Part of a small language model's weights.
Architecture: rotary positions, untied embeddings, normalized queries and keys.
MLP neurons of a small language model. Each row is named by its layer, matrix (gate and up: input weights; down: output weights) and neuron, and shows model dimensions 192-319. Each number is 500 + 40 x the weight over its row's rms, rounded and kept within 0 to 999. Numbers have three digits each. A neuron's up and down rows have the sign that makes its largest values positive.
After each neuron's rows, "fires before" lists the tokens most often just after its 100 highest values on Wikipedia text that the model never trained on; "fires in" lists the words (lower case) most often at its 100 highest values on Wikipedia text that the model never trained on. A number after a token or word is its count.

L6.gate701:518502496470466554500467499545477569530548557500501517475497533575458504499512534486577451465468548550447502425455562484493510529596447528477499499460478482462515498542523488488468543548505462569476419516417464526514469506501525436496509575430552482523463561523554442455591459538507440549517536513481483457494519491452552503481440508445532549552463548509505454510442471559487446495475
L6.up701:490446592521461508510467487489506501519524482485512569499451444522476517560557558487555510470423490526502491516535468499515461481574559461555504384486412525575548448512526457514496468550533371497437487549517499469493458593513498481459467512504533492428414606474546490493523466517491509474474507526529491477456450522482523427551542540485468479573473485397473529521498477536506464465522
L6.down701:493510517484477525571479504469507517472528564477559600542528488483499485502469472454599486428479468488453515446524497503523531507474512492595449551454474526536505512534556420451545497473415496422475528489524506503471456457476474510468551482445545537487513521447514418496526463498434480408478510418489485463515518510460519442501441522493501531435514508503439469526500434469529510503477
fires before: " " 35, " the" 15
fires in: "on" 92

L6.gate200:559546481509549467435457459500477489515461514489553526504487551491586481461558488457533593478434530407555482466477514573493486515539509469409567506538536511393541500560497521532442466450552510508492483519454492504486503486492552540500532461503568498487502470461530471528498481453486540561468515455478485486488451516593540553473569568570502469606538476524485492477498545447531368539539
L6.up200:523506513524580527476476469494464445512501485467537568514533561596485476587551493511494524510455569444495580467509526538533500467514518481476529403495475528513505464557408533488480494442450470549500500498553523475483475440522549566511456425431492427429554431526511534501516498443524523458551502473432499528463396419525481478469509491455472483530495494482475455537573456488476499497523
L6.down200:528548527465494470499465552512578498485495497489509577461460527516538519444512498469486494536451469499498539441503570544494556513485528438526550481438459542534439504457480517511493513526454495540512535547584476530455430439466494477538513494511502503471495432490431474611432500509495469455499527542554492418461510532509539467445488440526526404528477534529558476546452499461541507430450
fires before: "2" 15, "0" 14, "4" 13, "3" 13, "1" 12, "5" 6
fires in: "2022" 15, "2024" 13, "2020" 12, "2023" 11, "2021" 11

L5.gate1421:536503455545498544427562496478474492496526497587510445513419472600453474561520462447501497475513521511581517528537543484497471455517505541508489482420535463486502563464503539489539523488488493480510511499563510492448503497502518484504521471452555443482556501453544456469488537446476447504524507468551533494525480487521460497484475485493482502469466527563561480560439505502509466499512
L5.up1421:511515489520558453433466507502473435530499432458472544515468528488545516482619552518545571519453562424514461528565548475540476533536467553475477545458509462530463496465516430463511516516501486550461469485494436509470478505511518488414503518509480457515487431512514520458483517457478459451494474554521571441515543503534514568511475551373493450548531463507517537509481580558449560519515
L5.down1421:522502402530504570445542404502496495485560467484466543548490541503510527445554482452469529500488567540507476491479496486532436505519518500499556485482520554528503481505496472415470526538520536509561484542554469472471509517490540522477521542432523569481505515456496478471504531425555461488599452526476509455496523477442492469514468459534508512429549559455567446559502499418520477572537
fires before: " |" 38, ")" 18, "0" 10, "." 8, "-" 4
fires in: "0" 64, "400" 5, "180" 4

L6.gate19:467495476564481474436482475509391493517514528469522450473457495470508547426544457520457477496487481506537422486515531532502485479520479565386502457469456531557493420541503510499477493486440458538531509513430514482439455480498454530554549495517546513559472499443467552528546492523563524529518473494511477558536565482520481529530562523535407478536500511380521464505495505463534470533426
L6.up19:444435480550476485469508478488401490492502567565460482501515610467539449430476515517556520477472468411510543547479551500501542470545448481462431534435528487497508537537532492472535496586541533489518528573502496500456493468516525509453575545459545550484474545528499537562478601546472492486482497515516390473518554537453542558543464491455516419472458480428515514509504478496506428573509
L6.down19:530411512470514557431503472471465435493521578504513451544445511502432454477550550482510522529484444456487496478511489398518510491484464513526536532523536472505522553489520469433545547444526445539498474536541497472461515497432473544554428529441564434546509507474449525486501516497566585495520447404563475533513490424516537475470472570486511429447506451489530449446462519530584492485464
fires before: " |" 36, "." 24, ")" 20, "–" 8
fires in: "0" 93

L5.gate679:501523503547517462460442573494479534421481505498478481534500445515488486514593442512532477476450466499570531518626477560480523478458558510544516496480548509502443487457512502483501406435439453522484482465514588474427502512477552513500476499510508587505501483485497483466522511428525548457502438544507533494469465457522436472482460566509464496448494464507470578433534504511479576551456
L5.up679:492492497466531523505463472517462499498524472484534499450544481524524509429450493535518533508560506464575560477505425478531498475411525507437476476481487477564515465563524527454574501560490522558515510419525549395529521450461536558484555589473468464500479561444531448546430502479591482452414434532423540547545523421527474537524423543519416470514475506428493549450450514570540549500439
L5.down679:533532422522478448479544541437477508513502470457497463497516533471466484536499551476575510508414506461540487517585449512494512593492533470473494509432556535521556554512479565521583494532484450551494530469563457493445510542479564554515481512502500606457454535543508507478561481500475482510487530593516416512464455535526507534502499546483485465466475539521453425553498494513541517483462
fires before: " the" 50, " its" 5, " his" 4
fires in: "of" 92

L5.gate759:492521488500548489432483512538531565541464508399535443502535551508577470490533465572525567500431501521520537429532601614486527575508571547499442522491492543533542466546442497479475524532486498527507484525477534465401414455530438469468505486504484469518532565583548503532504485522490548478494535507503447527533521456542426567472506546476477443490489498510515491525447489446533496492443
L5.up759:490462471453449519429510415471559491483511542472449419460480467507430465604489562514478550532508459558524509541457525560514514471481495487546546524472536446454502552487506546528500438495573491459492510537552545517514489432462458557499493434475551463496483473521569525452485461531453565550551494609524484435485473443571483425550449472459535451529428464526487524575432500450475568471516
L5.down759:533495462532521522483463559455545606508462574477480502494578565525533488455578464452554569466473546457497498495511449559543500521542545480500520539513474498528522461616390498440481511538450539494504562518451551521526465453537466416524558450482533514469529472500432461558450454506496453529487500469485534474520541531564480512460533518483533517492534400539542463456561450489495497503454
fires before: "3" 19, "0" 18, "2" 16, "4" 15, "1" 14, "5" 10
fires in: "2023" 16, "2022" 16, "2024" 15, "2020" 15, "2021" 14, "2025" 10

L6.gate1436:514501581470460481463517530541526519568506573485500553505480457494538504422543534505502457483555477543565451514422606511514504500498586465513587526505484500503447519503507526502474478552496445459524437525516484520502507448519489403553423495504545458490463568456523508450458503429430490502521474523472495497458424570489562506538424445448580492490522483536509510482491500559524494551568
L6.up1436:518543476505473485492503510510498521566502496492516488503535385536544488475563499554507544538537460479589517487517479549497556504494517444488510471487442525492479414562492516466463516497446470522425559530455484514375460502443490417555479451504507459526448471463439486513514476450497482468480401500525477513464523519510449519553524453461542462488525482492511535436554546428511506431545
L6.down1436:541504482507505438457485501564525513476528443537484589463505477525480527503462536477532504454451461467477462448542531507498455511467536501478588451496554635445467490517477484550522539462482431474437456539573511503495425462507541494396476573570485486544526502503517544500473496530443499468506466462556488472470503484528544552520552472542457438490476501509452531592510483499445504487455
fires before: " the" 46, " a" 8
fires in: "in" 35, "on" 22, "of" 17, "to" 9

L4.gate104:470428472515468438471535476528489531494528474501482460504483543472491477434513509497518428541511547481485491519515548512572483510479475489440522517584535509503517490527523498531461490517511484527492543476483461507450442444546449524429432461566493471511497495539462489478471530528484491544553575433412515459464463488472419597498466485472457469515485505527460523447463470499488478522409
L4.up104:519445515541445460528477512613532495520507446508537526542511496514490482447567498508584475521472510487510477466519450517526533472478494479475537476497491506508510544419483554468531472469483516474515511506519510465469502504489525520549555523493495515504498535405460540496480488457487541473481463436488529514469566421555543441526476467531443463454508510491446536463471449511498433481483
L4.down104:466440509543511505456515526491495483495485589477503473523496529492434540488535556512519478490523518471557541450486501534512526460530515501534535522557521505423452483515418475471499465509465509511516451517454485468545500569504533450452493527468518467546555516475501537505495555524457530451439396469540523545497486532436555506523475537436479562529435436514548511458515513461436488425498
fires before: " |" 41, "+" 12, "," 4
fires in: "0" 53

L6.gate473:462492522543481536490509547519488553439384461468538545499565498506565466547463543490454424515510480527493538529460497489512513570391512506466520455460514508442467477460486502507464430504572484448468467614556441498498472499441543461528465538513565508497458552502535461515461539544491489508512576544462509522545493532469488510416504445465456483477522461512439485533489503516529462475517
L6.up473:557570441483487432498473488524500472446455494532447559521512399457504537540506565504563559473521456512494520465465452448528505496572413493535585436531465536501503503534588477538539483514558502481483431552537461475503485503517522491516428521434484462473457532431438485523507448493439488475455547484481553534511496591574515513513500460490430474472446481443468496579479489493520451527529
L6.down473:529564455471461468453555481537421558521527476494485570514489530492560409475511462462521382531506496464498457464458480478519502487475467476520596470496556559463582489505566473414533454574518454505494467553512457511485473509514511485486476522476475419522449511429555439486517512576495485481497513432555600526578514517482557513516531466532476518512520492465433606533470584570460477491520
fires before: " the" 44, " his" 7, " this" 6, " season" 5, " a" 4, " " 4
fires in: "during" 55, "of" 33

L5.gate1159:420550459476495512489473472551518482560501476533433490466486536493562473405466567567465476548458416453498523467519462489486505455445443478475441546515486547480484578545473502496584530490520529438496485477432487480522536519475486547521557523558545489492520436416502512457502508529504468501468513492519461432475473532525511465418525493518493450452492488459484569531488473477467504438584
L5.up1159:519508528457487506465513505529480497434545448495554598536503577447568515554411502491535473538532479472498575554571535501452561488480510473471514430574493491544465553527495518514505499483519434483542520413484535543489487584519554580546502504502532506510511510526485473460537595496483482483461518541538530509536604507482504512484492570534450530527548429455467510490508529488532472504464
L5.down1159:489560484469467490545444464551536522505499529530494510530432564565546393435548553561432508444469505466462460491466531558548574512500483460520471507475489483462530532445492561507530505472501505474501555488509526465484481460544533504552503449572503471535451510503481529482512475521521465516491456497478446472508487403466484522464577440474493520452503443521544511543502542468431519505501
fires before: "0" 91
fires in: "000" 85

L6.gate857:528513603520477463439549522487502512560468512517528445461525517493502505494464527539467480577487559481533562538462497552474444565441531531460439474529546556510532434488418538455457550450438526566421520582535457519519574525426463474479479471496508504481466471524496449495516499524505536505477472441483478470524460475507447450410528466458566501533544482409506476490472470488519374520432
L6.up857:510511519464496454452461459466494484530579487538531476473537518499496527433520461495476485577510480516465503569523468449458482512459498469474493465484497497528522458551449543538515432476459487509479479528544535590494458533495479535537495497437483466468511474478567552457464548590456517498446582535482482462446476453550427416526496525476505448422489581356453528483519521530478506528430
L6.down857:470453524509464466412552474530429517510466449511545527498477488491525478475486501511437480573484561473452524541566457483479542536488462531501503473482417476581475512497429527464486399480505490465512446508561455501501561568530477536509461463540482494453432517496518467516438557543502505457451494523484508479481461517543483531493484532448497410456458486409476485552503584489524500478480
fires before: " |" 40, "″" 8, "," 7, " (" 7, "." 7, "3" 5
fires in: "0" 17, "6" 14, "10" 8, "16" 8, "36" 5, "2006" 5

L6.gate1475:482469452505434466491503545523517596506470517524456507463583397538495421501443478446536441516457480498495564453555531474518493483454496523494500484513508481476566504540560556483511432462461443475484495473490524456438486503553429536482520459484507500510532492422472503512567489514478526536479559512506485444502371454467529464540450468588493522510426515451478500559542524520557528518502
L6.up1475:545467447503463519521533539507433608543436499470474517478533450508473495484423556426498514524482556549458482481498468488494495498429498529394462512459496496514558476507455557460525432456519492469474488499551505521457463498462576473468538516528503493540499472544481522493488518516533456562527523452498558498487441498459413470542447471516446492566516492452498508526527513466492507539491
L6.down1475:481576434495510514424466527515469559465560425521535434468497471451548495515427550518542564428505526500505413472476572468536550591478460519522492508578486536484437554520503498510533456418505542585463491516518550465545474495466413478480541526547503507447505448563522464407506533526501511473506485465521512543542547549488555497461453491462506516545533518516486587552473469509497460550484
fires before: " the" 56, " a" 5, " this" 5, " " 4
fires in: "of" 52, "at" 11, "in" 8, "on" 7, "from" 5, "for" 5

L4.gate1595:510428487543541523539394548536494545475595513538413473450534480458562523477484476505497499582432540436516464503469499481448460498464501533532469520489545543457514535524470575591457573556513507469523482440505519501487556470505586517552523517566520511483513483489527471536616528544526514497572536490531488515533507520530467532520488408451458533564465521576499518444463507461465513585497
L4.up1595:526398462517440511552481564499507444572512535519498484526469527544478441490454479498493548460465580456404503543490468535509512394542517554557461465478500519523482515484486588538495526483493559447531548530501479496537494454534531547564509462493500508511492525523508540467549553569539467478535515504550572421421545520477504525500517463501490557506431517511447457510467537574507508517587
L4.down1595:466494497514608536550523593528564538486520531555477482457428526447536489448498506462591459515467560516552530536430428531516549470433516536488523509524544505540497510513504524528447551546525414535541483573478505492534506531434549458522522524482472539513465487437484612570471534489474465489501530445439430467492486506495487499503614445552565520499438485519490498459510455554501497525514
fires before: "0" 21, "2" 14, "7" 8, "9" 8, "6" 7, "1" 7
fires in: "2026" 11, "2023" 10, "1956" 8, "1978" 7, "1974" 7, "1976" 7